config = dict(
    n_layer=10,
    d_model=576,
    n_head=6,
    n_kv_head=6,
    head_dim=96,
    d_mlp=2304,
    vocab_size=16384,
    activation='tanh_gelu',
    norm='layernorm',
    norm_place='pre',
    norm_eps=1e-05,
    positions='rope',
    rope_base=10000.0,
    rope_fraction=1.0,
    qk_norm=False,
    attn_scale=0.102,
    bias='none',
    tie_embeddings=True,
    parallel_block=False,
    init='orth',
    init_std_qkv=0.015,
    init_std_o=0.00335,
    init_std_up=0.015,
    init_std_down=0.00335,
    optimizer='adamw',
    lr=0.000736,
    beta1=0.9,
    beta2=0.95,
    weight_decay=0.26,
    lr_head=0.00541,
    warmup_steps=329,
    schedule='wsd',
    decay_fraction=0.838,
    decay_shape='linear',
    final_lr_fraction=0.02,
    batch_tokens=131072,
    seq_len=1024,
    doc_mask=True,
    train_tokens=968800000,
    steps=7392,
    dataset='wikipedia_en',
)
MLP neurons of a small language model. Each row is named by its layer, matrix (up: input weights; down: output weights) and neuron, and shows model dimensions 304-431. Each number is 500 + 25 x the weight over its row's rms, rounded and kept within 0 to 999. Numbers have three digits each.
Before each neuron's rows, "raises" lists the tokens whose logits its output raises most directly, leaving later layers aside.

raises: "with ", "from ", "into ", "except ", "with"
L2.up1571:536519468490521524526526470500465484513477472521486501535466532502530455502516541518483490534501503500513522464474478539515508502532519498477526459489440503569477543495500452472480520480479517484520511486489519488523498507480515503507505502490459503491474479509493504484495490490457492463481486582486526430508504490499470532544525497530490470494495517462493507477498471515471512486517
L2.down1571:475537483513524434513480544500448526494544483472519498504509497532506530520489546509493493517492511471521503507478490487491479513513515544494465488460495526496544516488524458484481514478526528499517493520452475453541493485519504520471506505489535479469498525484465519494511551572492519509470471506487542479527477435503512513517520498530510511496486468494507485481486477520488472538502

raises: "a ", "something ", "an ", "wide ", "simultane"
L2.up830:512529451501504493504502520480490513518471516505510496490482562526529497499485497490493473498530492487516524515457513538458543484488482524498491524507506494470466514461505497493476529519489492547512536491520470465484527510541537501512489507517500519458506558487498463495511485469538513525477477483523494493507551482476506512524502489469516557472513490507469507450486459454468507504477
L2.down830:488488507458528532510486526484500536446490521497494501558513503533519536463521517488481504483476505518487475502452499538491480508501479513522471474550494526509469552496518509525474518546489529488476497523493440516468512497514445481519513474511559497442502555479549481499508516465486499496455487480473482532535543479493521512499492469484509506507495505516523470495482498523526504460501

raises: "the ", "those ", "his ", "them ", "them"
L2.up1827:510491474455514509536512547522494501467494539495529522504479487516512514498470518510501516511495480525473516497524504501504465461509480471429482469480455505489490507483522473504501470499471547552488506436487495461513449453483535511490503493534498537469537420456523495468527521561494510506541491543467521451464537473490468563508552549475481536475549490466499514568476528495476506532510
L2.down1827:494463493530522520498529514456470487517510538533522523510475491537501506507473468500510506515485535508517524485483493516484501482460479530498521496519482469514473530451540475510487471495549506485468517502421477511560539498475494525503527529473536492492493504493493453440508495481525477509440502515517512492553496497524505506512528449508469482491510526508482476506492490542488500505483

raises: "201", "199", "202", "200", "192"
L2.up197:498481483479501546478522491530440512458498479495497496541550515499506539504503466515488531496499488479497509499521517518514487498474517484482534486454527476567482519557491513494508503512489541471466505457458484528482483497520481521469496479538505494480519512486509462490461486526468499488534489458485485546474509526484476485454527495517534526502527469503492509528501539483497528514488
L2.down197:486487518531456512520548506505531466463479507493487500510489527507476462507517523535498470531476487465503477495554503529488478506504490521490539487479459557497442492450463483497540550531471527506456471532483507525491511447518503450522507532539482504526464476492446515461508471488489537455491479494468515504509519556511492469489504503537509489500516517475485465529482474473503480555510

raises: "that", "that ", "she ", "they ", "he "
L2.up1119:542511474487553547512479479476442475529491500519514477470473520502500504501526466502484484519485485523499524486493519519515525513491498490424483494479451548532479503477491449487489476527492493517500510509528463512501520499500545542473505503500518489483495479482499485528519534499525503520494504481530509491477558506500515479503515478485531538483517472507483517512494479456478489541525
L2.down1119:541524535533502493476514480494501502521445515463538540506472478525483511514490464529534471496494541487529484532520512507564491504500497498503483504487496523557446519447474501550463537489519490515534504509532501497479521483467497536511485519488495527487510562491505462529534508478480555538462524461500493484525501496512500474487496480504519506495538506501516530510454485501533455534498

raises: "longer ", "greater ", "increased ", "lower ", "higher "
L2.up1170:528542439408490484535521487450510479496459528498501500527513478506469524484531496513516513547480498523469507472537500501480487497476518511472459531472478509535489485499532487495509514527495500528451531512518500533540489518517494486519501495494544500485492483480476462525548514533513474495515514557487509504513509482480499530502517485488474494502490529530499467504482516511463498503514
L2.down1170:529489486461524468511529518422512501492518494534482511474513492529509508525496533477461517486478467486484495513503472492504539504522496514484465495524457517503502487444540468500502552484520524593502548481445519518463499475484535508506481436502497522454505515445489471454543506488517516544482506530512510518493489515520498495500532518459497468507521492496480474529503472495508517491501

raises: "another", "another ", "an ", "a ", "also "
L2.up1560:521563491444517473438515474513493490513522467486489531479490531486524489512533519503523483513484506479456497497517503492502464551495441504534533517502500502534486490569505550499459547521520487478444506467514491503491501515446517473469472505522554516476485530475531497535497476491474519497500474468511519529476499540494507495457524490473507499456535470487500503481566501492453501444480
L2.down1560:461472523530512514493501522491475474477461503507484530502496482490484510489448515543473532517512514490461513544481516525505489532509480425494505471457505504463521507547543499536501496534495497451514513496486498509532528545516489513461552543492538488489519486467520489508515505483479492490445456500539498552535523507470485522491458457486498487502493496517532512536483515485534544475486

raises: "a ", "an ", "part ", "good ", "far "
L2.up1247:503487475457488482515505492454516483493509503490542492479483468540498520480511509485514475518525487483482549466485518492460533539517514509494496497493531466525495531543500537494505522537511528520511541520545496419497524508479496532482502505525508560509477517517514467479488483469535508543495466486488497523527521399485447468540527514504488535484496523502514544466476495448527517483461
L2.down1247:507502481461572526486494509466518467510526514512480520503460504551502538481469506451484487490480498505473498512493543489497526499489474514507493493525460508486483551551526477512477530521512540480520538499505466539476511485448513514536496513527524514521524550475506441542480514519508512513529444502503495543501467509518512500473486505492519506515477497470488502492470520487485511463495

raises: "July ", "June ", "August ", "April ", "December "
L2.up1551:529497518480517488534532474475465447488494488488481475484535510552495493488477511499479516498492492452498484506550549537524470481499498505499511490496526540539521517519450501528482454530504542511524523509541481511518524498490506477464499490546487543454484503450475496468499504518490530553445493500509501506507466501497457526487526527535545505470460527493540468479511550530479523528496
L2.down1551:484486501537458502478497514483474476483533470449519498489511465500524480529488509504524500452459537519496503496487558512522442483494448525498546509523524475539488493472490473504507462495486533519487505499495521512495473530487510489449464540497457487443528556507467465459508511471457522531480507481497497468532502564519518483464489507520526527499546504513539488533481506532497554517510

raises: ",", "+ ", "th ", "', ", "\" "
L2.up2299:505486483495467526477526520506491461460495510508543483551456520488516517486501492513511479519486490494515497498509517548482496529536514487459517481512559534513479529533506483508520473519469518487528494468559528521483487481519477493530506508538529504539485500470543491510466481527489496519473510546478474500529488465487456530501546486545508487477536518502503520465515508515538498499511
L2.down2299:483486531555509465494512509466539488460517511429518480520499513521502508489508511501461465484439508510508509519480508511486522497534481511477519496529540504488476511523490486514457521490531539517504510522504523528512514477511498510516519512526521541492462503462505468459468523481506491483459490539503522464535502489526488516485513527540484480505532509488530491519514420546512491487507

raises: "| ", "and ", "(", "the ", "- "
L6.up1617:515510442502541511527515484455483526423513525502489523498507535515485486471498510486503465506496599508513523492494471540520513530504579612490523530522499522513487525429435511535526524507518514501469525496531509531505523480505514473512495521511512491499512469496497520495551500480490509489492500507495474489492488477477498547494497513508511529498506500504496508501495513489503532498507
L6.down1617:474504520517496505520505522518502484503482519593504496500527511500513493494458472549496513486470301480519516496498516458505494481503473381488512497532483551508528466501519475469491510469491502502468481454467499489533517527499486492502486527497485470503541504501528525505476499490499482489504510499472480505485483507525513477491520515505497505525545510495482502485510484516506494518507

raises: "that ", "that", "they ", "he ", "she "
L2.up305:537512485475518477536479478468509503536468466515534468532477489505493496502508462470468467435502503527505524521512514485506547519525494512531474514452487481507462523470492467507491518524490477501504496471534528504460507488502548514484477506507462552492487545513484465469500524521555522518512497478519497481505541487491480507502509492514514533453494508476476522486502540471508483526483
L2.down305:499491528531483527523499498502473494501468511476539477511476506479538504503487463556463464513494524501516448521476532480531510525499484516496512512495514538505468545497503510523466558480485473489486518487504469509461538487475500482489461521537511519521525547506504479543551573482478542540495496489525479498509503488520526466546469481510518506505521522517495542540492510508515476525514

raises: "for ", "upon ", "on ", "against ", "since "
L2.up1950:516542514500499492540508482484445518480493510506512549527466464479501525571528534498543502535509488503489483488524552514510508485513496491485531514474472541487489555466486519515475548511480507525518534448518474511482547475532544487487525522510501522488460514519497495497494488517508529503516455510487468484439526500512516497511514497509540516487487461489543496500481484488487526451489
L2.down1950:487516501511493527501540505486508519502512504480478500531518508535512480500513513508468492552461439563475525459486498514479518494504500478509464443501513525438440528502498483469514525449520467525518529516514480455496509468498524477481504541528497528491490475494456516533503507455527546510562487514498554529497500521507521507514529484507462526521442456519484506489535496506476501493490

raises: "the ", "- ", "On ", "The ", "==="
L2.up1962:510506514477516540530529477511486477465523542499493488515506507506479519484516455527534478524485484504520552528535510515543496486464493494468498513485477515521480552478485521534523503542502472472522499505500485488540492517473504490519517494488490483502499500496480489496494472499489536489496525478505463486505480521511508542478532464534492491505497464469506507509520475524484564518490
L2.down1962:505527501485490528476478466499480502502494526598535492502509501494517515477480478497510520502489274513507503511510507483514500493501512334511499465500529505502501514515505464513481498498500499521502506520501500507505511493494504480512503564510510495498513514476519497485495536501484498471514492513491484504527483506501495511503507481503489489491499488503501515485480501500485510508490

raises: " ", "- ", "(", "and ", "=="
L6.up1797:503540451476540486516506504465475467451510484496420516491506499494525499473502538536506526477485625499505496470487521470476506579522458565463530487484497521497505506500440497479508504512509541497488501529546521489474507498504501522521484504493513497506500489490547487502537495508503505520474453488481528487539503530494494537497490520493471530494504477493509535529499463521489590504484
L6.down1797:493500539474471521512494509475524499531488497509527479534497500486491487480468488531517464492493374484492528476492515516500511449485557378515513502540498520481503465527529494483516509487499474490530491507502509503498537507534479482490489515482518483485502454529526514516479470488464502509509497510479486500493485517491501485498510486502510489520501507493517524483485520533485460531502

raises: "him", "him ", "actor ", "Senator ", "President "
L2.up319:515504453515517499465499491507553500499477473487493487488495486451488462546501529565501505500445470503475533514485528531490491491509483460452478518488489477515472499499502476506510449474499500491509509500471518458484521504493487530483464523443512516515486476471515520500498517492540531479519515485522527488525491441496500514507530459553524555507537510490463521505505536525495574506472
L2.down319:541529514523497437521541505479510506541489510491442491470492472470487501489426517499532488493499481470513486490454487509527538488512528544436528467526481514515477475495538524496479482526483526499520520518489503504538479492456497534540513495490534510513507508485527528499528482459481471493483533497480488502530523484501480505524468517489483496483509511515446518533461480521469553514490

raises: "its ", "his ", "the ", "their ", "her "
L2.up2083:498526484484504521532511494473496475519528500514517471512498482486513499520529514435480482485509503514487538502496502511461543503464497515486466515487442503515507531473488461454536471526466483483458498468509451485552487477440482537526496503471404533508458488501526514522487467511556517522517536493543520464515488468478520540524515516487521457501542533526467480513475473534496479492463
L2.down2083:517481473517498496494538525437471505479531478485494528466442516494460511477470483501479500489467529475501536552475529511470533502474528544497477533492501509527464472497558444473483525517491519504448467494464482510490498509511512535502517534543465539529522536505481444497507478493502515495485496503518463487510491530489481503485454521480486554529511507584494522520488501475481527514516

raises: "whether ", "what ", "who ", "how ", "if "
L2.up1468:515474535493515529497556522477455503474476496491532465553481494482494490520503464470486498534490484529497521500489531451508511492503502492499494522480497501534461481465466457497484515498473531511503482476494477453495470480516524530468482523514479521523529493478516512505517507550515482484503501514536519427457528531476534579487498476504471516478509446495492510519490517477488510556510
L2.down1468:530498541513502489483513531448474498501501534519491478482502522459483500491473472524475508531463480551491461540532456526457525521488510498493459509517519500487498537476539510497467479522494502472499546509487488477522506523522483503524499532498504465548547551487488502491496500493492525480491514507472456476495498515526508537470530491515475520533460498465509479506488520476507525517488

raises: "\n\n", "\n", "org", "\n ", "\n\n "
L2.up185:480509477451534475496480481522484485483515513509534443472511490483491459488551484483524505520517487470525514460475506486509464497521468500496481506501515527487505549475497546503541505513506509474491535476508496482507481465507532491496473465481469557503506463514539466496492492504502551520479479468440545529480483539505472492504508514472491531493509467465509539487499489496499503518492
L2.down185:462513531477483488494483529526496501455547485524484498485498511478490476447526483507516500504515386491506483517525495462491477518485477431528468475511483512478535512498494539523497518491510491469444490488522490483531494530519510521480513522520490539531488474502476510485504495482495533507419512484486498535503519502505460488505472502515539518512511490502482519497538499498540497446509

raises: "\n", "\n\n", "After ", "\n ", "\n\n "
L2.up1624:485541464479548478515489539533507457471532500500510456474517497481504490456519491496524504494516472521534527474516514488513486533494490484506474564475500529526515532502463534503543498452501474481492519503510512499508489465535517482504467504506471564525514478515487495495504487533517537499437504488500522493520476505499466509496502518465496528527503489482500501474491487498507510492467
L2.down1624:455527529487493502495517528549481509461530515555505465488497501484493496442482500480479531487517374482517491535548477479496483512478499440518465498506475487483552538520455524521497509457497486474445500473495519491523531499503518545485504540512485530531479491495456496491500481528470527480438515486502505486521493511501461470489474507508524524508488482485475513498527490524519498455477

raises: "the ", "its ", "his ", "France", "their "
L2.up1825:475535519516543531500499502520478500461450509495516499512536510539509523521496512503532533481490494465503471463557541512488515507512482476508503458489515530499462516481514495497501486512467559535501484463510516471517451501486532472533507499523485564504505493502522534478482483489520546514502452502500473525491533521459543505485491499496520522495562512489495450499527542493439493484474
L2.down1825:496491507510534522539510508519491496506485505565478458467499503525481506528461508528514509449505437437528537520518516465524489497522527484499503503486541505503461466469540526518486477536525501477495481495499520510531492522489573471491562539487474518501530546512480482522528491477470540467471459454488467498504498512491503464520496471521486475468478491582503508497530485464503514477530

raises: "- ", "and ", "in ", "on ", "for "
L2.up14:512520500510532504501470502431474481418465482500514506499498491509478479514507512504495496543468500527541499476491458503533509497553477510517492506504491538503480517529513488507463483460500504514493539492576509486487486482544488520457521486513481487495518485465516536488504472549497532497499488500462500427512528519510516521546541540514513487477519503491499471542529485485523524507503
L2.down14:505514497496479539477495495478496509515473477517525521490501503534526493530485484497501494511518271483489494501482488484531514478509470346476474516511465492531508503520540480524495496484503512516492506497495513498495510499520513491497510560505489515494510530517495534508507495468526484477467507494504490516507507510482537507529494496504529545509508485516508494514484467506525515518537

raises: "- ", "| ", "and ", "other ", "\""
L2.up1005:506563503514502516502466510424495490435521521519520469485465494484481489467506491530549498521516496498473525511522491458510489519471510509464507501464530501509457486479481506510515528513510488465477533489513513515491490514514475481523527518457463515532514501515468491481485490526528496501529510481480515487516497485510488554489459499487496454522483482488517451487495507489515539516493
L2.down1005:516526501510485494496494485503485490499493498600496490511499502490507511490477494498495508503486247516511511499505488486510503505481504327519488502493474497509506489482498495499497476506513502483504505504499507490512495528505487490495510551491492481514507498476521491510491503507485518497510490504507483519497494492506489508501511514527491493497506506504484493482483480481510483515532

raises: "million ", "mm ", "kg ", "billion ", "minutes "
L2.up1046:493488505490531488503512539489521484499493488497554521489509513496503502508542511471515474501491486481520544446497484543480497539507509487478538487500512533544489531530473509540475459512515519447494511499530516500526500464480494519506529498514507532494517484428518491522493477587560492519489491505506518545530499491487459523494528498536486453490500513543521531537508536486486536456506
L2.down1046:482476506559482509458492507496512471487504502487517497522480545500479488503504462511503476501416511498482527524474492505509466528502486473486508494516521472460509484482501518498473518472510543520484512552571504494476528505500460488462488512510480514447483510506504505464492536484496524514463494507501528510521499500515488477502513503555500488487509519543535483519521499487517504509503

raises: "the ", "which ", "a ", "this ", "whom "
L2.up592:498487467492508513517529485488486502501478493504484529531532483498492473516506528521544456459503521455495494509507511513520530537463467519505467502518481524467523526491515465515503438437496497492517489501501487488531480515482463506455459514508493540473474548510548538493537519502500532524477498492514489475491537479476492478488509485505498504453517496515534457478540505543442500484462
L2.down592:484480522533534530475494493507503474527448512538485509486488503516491512493476515492477504481461394477474512506521517507559510509492478439478487531525535488522499471478560491462481504491524502506477494482490490564523490509542501486494502553507520515486470556490510507478522458482508529472480519494484494498507513552492471477470469523507464515489518482570470498500516458501478520465508

raises: "April ", "May ", "December ", "November ", "August "
L2.up300:542511504502531510496500441503453441467501485509509529526504484518496483492509507510512478501503526504502479452496502499526493491520507520516548491527537520489488508527487493554478486500511552499495497485450494488469530491482556501467484511536519528516451492521499523495499525527494505512456476495492509495515496509488501513470542493544553531515467494511537505527491521467485521499536
L2.down300:516515474503484496522496490498469469486497474497502505481525504485520530566501522509459510504479511489501485489487525491514456484509492492507567489502505515542442494494511506512474496503482525485513498509519531549491521468510491498447455522537450537515481542503489464454489503510501523484472493478510478468455527521463526498491488539519478498494492476549519488521501472478498518520495

raises: "the ", "a ", "\"", "| ", "his "
L6.up14:517534474526558498457540492517513503438483498508522534530477487490496500497512495503502510491501614504498499486498508523498502533486517608509510467494505513502507501434498472518527506497486543504521507528505497520482511485510509532519488504506504500490504494482489509498537477526491509512521484499510485488503528481469497470490501516502497551534474512504492504485519503492514556498498
L6.down14:485492549504451515518488491524511510546464510587496499505510492488509495494473499534494511499482327477510499537498534494506521461507508354511496500538494538496512485527521479454493514498499473497501472493482519496525523533500504482503506507501492473505508502514505497522490516501484489478520488496477477514506503504492492491509527519500496463501510508507480481493501505486497487509540

raises: "| ", "In ", "- ", "==", "After "
L2.up1354:516525492505479564486512485496524500438497495497493474519508491476507497493479493520528473496524479503494519480501515512530511512481481496458465479452504496491497525474469544524530531452523516469528559466475487525509450517459495479519511508525466526515504544514485475505497480522483504498509523537489517468490476506532447503502498536530467508510509486490500481449507491534468547474487
L2.down1354:504514532523499490506482503494489500509493492614493491500512499489499488504345513506506505500478296516507503505516488489506497507509509338494496465497489484487508518501463510496514504471490511497505521500489497504499510520494492510483507597507474498507481501485495495503488491521493512485497498497496502466493484512510496479518501507526470500513511495493503498504495462491498489507507

raises: "with ", "with", "With ", "him ", "him"
L2.up1050:490517464525530481513463483457484533497509489499506536573463462494514473524462525483508497502524501490511519509456502497538522503480504494517495496458489513498495509494476493510498499478518511514518471487481502493494518484517490516525481490473510549485493495505507496515522514494511521487476475476501520437493527499486482516520508531502492501522523500459522503496514471513490488499481
L2.down1050:503519503512499479528505509506512533481540542531486544514479495451495490490463547463485517461456472484536533501478495531508513516525538497488499471467512478499493526514519481509474564501524529495494495489494498515486497463473486470504473516455480551493551486522510530499529477510522541487520470489471521465507446460491468526497502515503475518508488511486522526544499436484521471484516

raises: "she ", "to ", "her ", "you ", "they "
L2.up538:511558505484523469533493494446467510477394484515524500562503462488500448502519522469549485482524495529519526495556525521469472506504523509441531510488508501507487477485519514472494489515540517550494529486497498501510493499489514567458475474519501537505528500460466505487562500523542514486532490520516495466511533483497491548505494486483516527479528479523477501523491506508491538484479
L2.down538:501537541576491502529525502462449517446469497527503495493448463476484510487475502496511471521496480475524512496542529529514461499512501489474499501489534500524509517504496506485459485479547504520467518512509502491492506460490527507470504547522521514526538497485427500512542520487494538519496496499497512515542478482537462531482483470499510532494516444503454536536530474512527480539484

raises: "of ", "but", "of", "Of ", "Hook"
L2.up610:534514498506548504489480441469516474499513527476474486483470510479518527500506528511521485436498479452453539511534517493486494494460503487501518502480489490490488516511491490531498515486521503526506516498518447459488487493500511497512466521507527502531489491508527420526481446464534505539499496486479515475520442494503489484458506546493482552492521484476491525508500509519483483462494
L2.down610:500490481508465490503507524474519516511547474474504540516467528480520535499473496540487478516470560514463506506562489525503478478453489542499513509463506508498497490500523523495504509497495527540483523497471550464475489510521485484492507521531485475490499518537487544469454500474478554531491512510512515500492480528507511506493495499527516510483515508527491541521476467527501501478501

raises: "200", "201", "202", "199", "192"
L2.up599:487485419451496487506460512506506440488489552500549520529513533498492518466536534498483489540583492476471542482520530507539484510507528525464522497480544474531480464506494525510502507542478500476481485499484508517501479499509485497480472493503517542490522512476482468506467516486518478514508467511468535514488506487501463509490540467460523497496533477502445483531497485489488525500504
L2.down599:492503483505490476514507508517516458522485492450486482460517471458526536510510512514496520477496536498523460480502450485472470459538461531540491482472476522510448473478468500492481521517506480523498506534518532526476461440462509527512513531526479500476512497434488504481537475465525506518474508531497504516465513545498522463509514519497504525529488514524524465487510497469519506525507

raises: "which ", "this", "this ", "whether ", "what "
L2.up1019:506474510512492517551518472495470514455473522489503488564490536459511526513489513520526492530510497510492525527477484472460517498503554478473501531480531523466481522465473500488495570505463516499469530468527494489483457511546504541514503490521542521490509507471513450514507468478480528507514524513460502483521483513478514540505530487479479526514543472486493511489500510499483496545461
L2.down1019:527504512530515495485488486462513519491490526611502487501500505499495486487493495547498483500483329524497486501515507465515514514499531357498492499511526506485502518508520499532507511464514496491474504502457494538471475532483503479518462573490523510492508517488478462498500511505504491503513502502478500545498476515512508473463525478491489497497485481506490512503507517490509511503483

raises: "==", "| ", "===", "== ", "- "
L2.up443:483537505489527541525514498489480497505474520503478447521457503457504480508505483529541483506486490485506555504497512521533496484476508489481486510482483519559452534495484443546501531543486478509495528460530502508505462531489484485540525509498491497445485504501463508480479509477519496479572518496534506517530502487501506536495485482559477493494489475484498480468521498526513540533511
L2.down443:518529524497501500510478484525502477497491509592507490490524505481520503504425483509485514484467290505505541508517491482520496477492509348510511490522502506509464514491505500496499501502480512502492501503487523491513501544505499487512523552480495481482505501489516500519467486499494502491502498491490510500489496509511485503508484512518487519510521501501488492496481444481485499517529

raises: "use ", "way ", "reference ", "place", "way"
L2.up1365:509493515468498513526479444471500513443511495504540514528491463497501501502511522513500492509495491477528465515534537499535549472495487520430485485449484539499480532508507496540464504486511544547511534478531486490488499495522520490556520497524500517519482531472449515493541553506494514515510455489478520454525478461494465486482516497545496532507552472509485511508541529491456534468469
L2.down1365:522495524511468501510485523492520528505497528494513496475542490483514486494504517490514546451510522473482487475514519470516493455499517561484470464493559470505482517514491535533475513513500476534483480489487484495503456479491492491494488514500470521509520528454497492489504532482504479497485488475511526555558473467454495495534478509523496495549552470530485510525524475515518467461527

raises: "of ", "of", "nic", "since ", "formerly "
L2.up656:493511460491484594536465503497414534501457538464514486572496459532473524520512520519497498474515501457517494499535505536478512525527506511532499543520513568521469465490482490487525524513519479520489509486492487464501489483448475493530479516533482474524511487529491521495476526497467499511505493469542478478512494511475514561494500492504501500508534523487453493480469498483491529498467
L2.down656:508516482493468518530485532504532453510501534504484509544455518464512535525496484504498530493487582477530493528551534499535469523516516552496512532508521506541525514506493492513457437501510464496519528544500482459472523510478486500496538528545490495519506487502532464484485510534481534530460508542497482492482532518493494508482474550537509509499473529494490506549473484465497507503499

raises: "the ", "a ", "(", "and ", "| "
L6.up2234:502515446505567521498480526487504520407479470497514524495514492493497483505490487474506509492500580480516505495512497503503501555463518610451511535518474522500482526404498504494507501497510572489520549472454507466481529492492527513501483503519487514517520515517464473503559493506484526498474497484516525495511517496510490512538510483485461549511489476527491474502473496503495560495483
L6.down2234:490486533507461509480477511522503503539487494606499482482508501522507485511456498541482512461471314485507496509480497509489515465507504365516503488520494543497508493550528486461493497529493493498477500515517501502541535514484493506542495513485506479495523514482482514520475511493508495485488489518492466508516489513502497487489522482530494487482515487487497474480490484504486467522529

raises: "appearance", "appearance ", "development", "length", "length "
L2.up1643:476446523526498482529468457525483511460462496484450498520516523505469460476529515474516455512500515505504511504455516484490542515475484506464543481494499490464468520525476517500486459515524512488488490510529472483521514469485526483494483519512463531462491484480510462520484530465497529477547476491528533492497493510451482493503501529496516491535500487556526505490471504478451534567494
L2.down1643:468501531538516507476493479524520480503497481485489484516501459503477438529461516520479471486529511560553536486502503529526476500477482539506533557533475473482518485464474519523502516447485488534526509467492480499511498486450485500512505501505500502484504519474498487498516508466472500521492523479501495492551476504490478454486460528480467526520512479488504520478497477468520458482515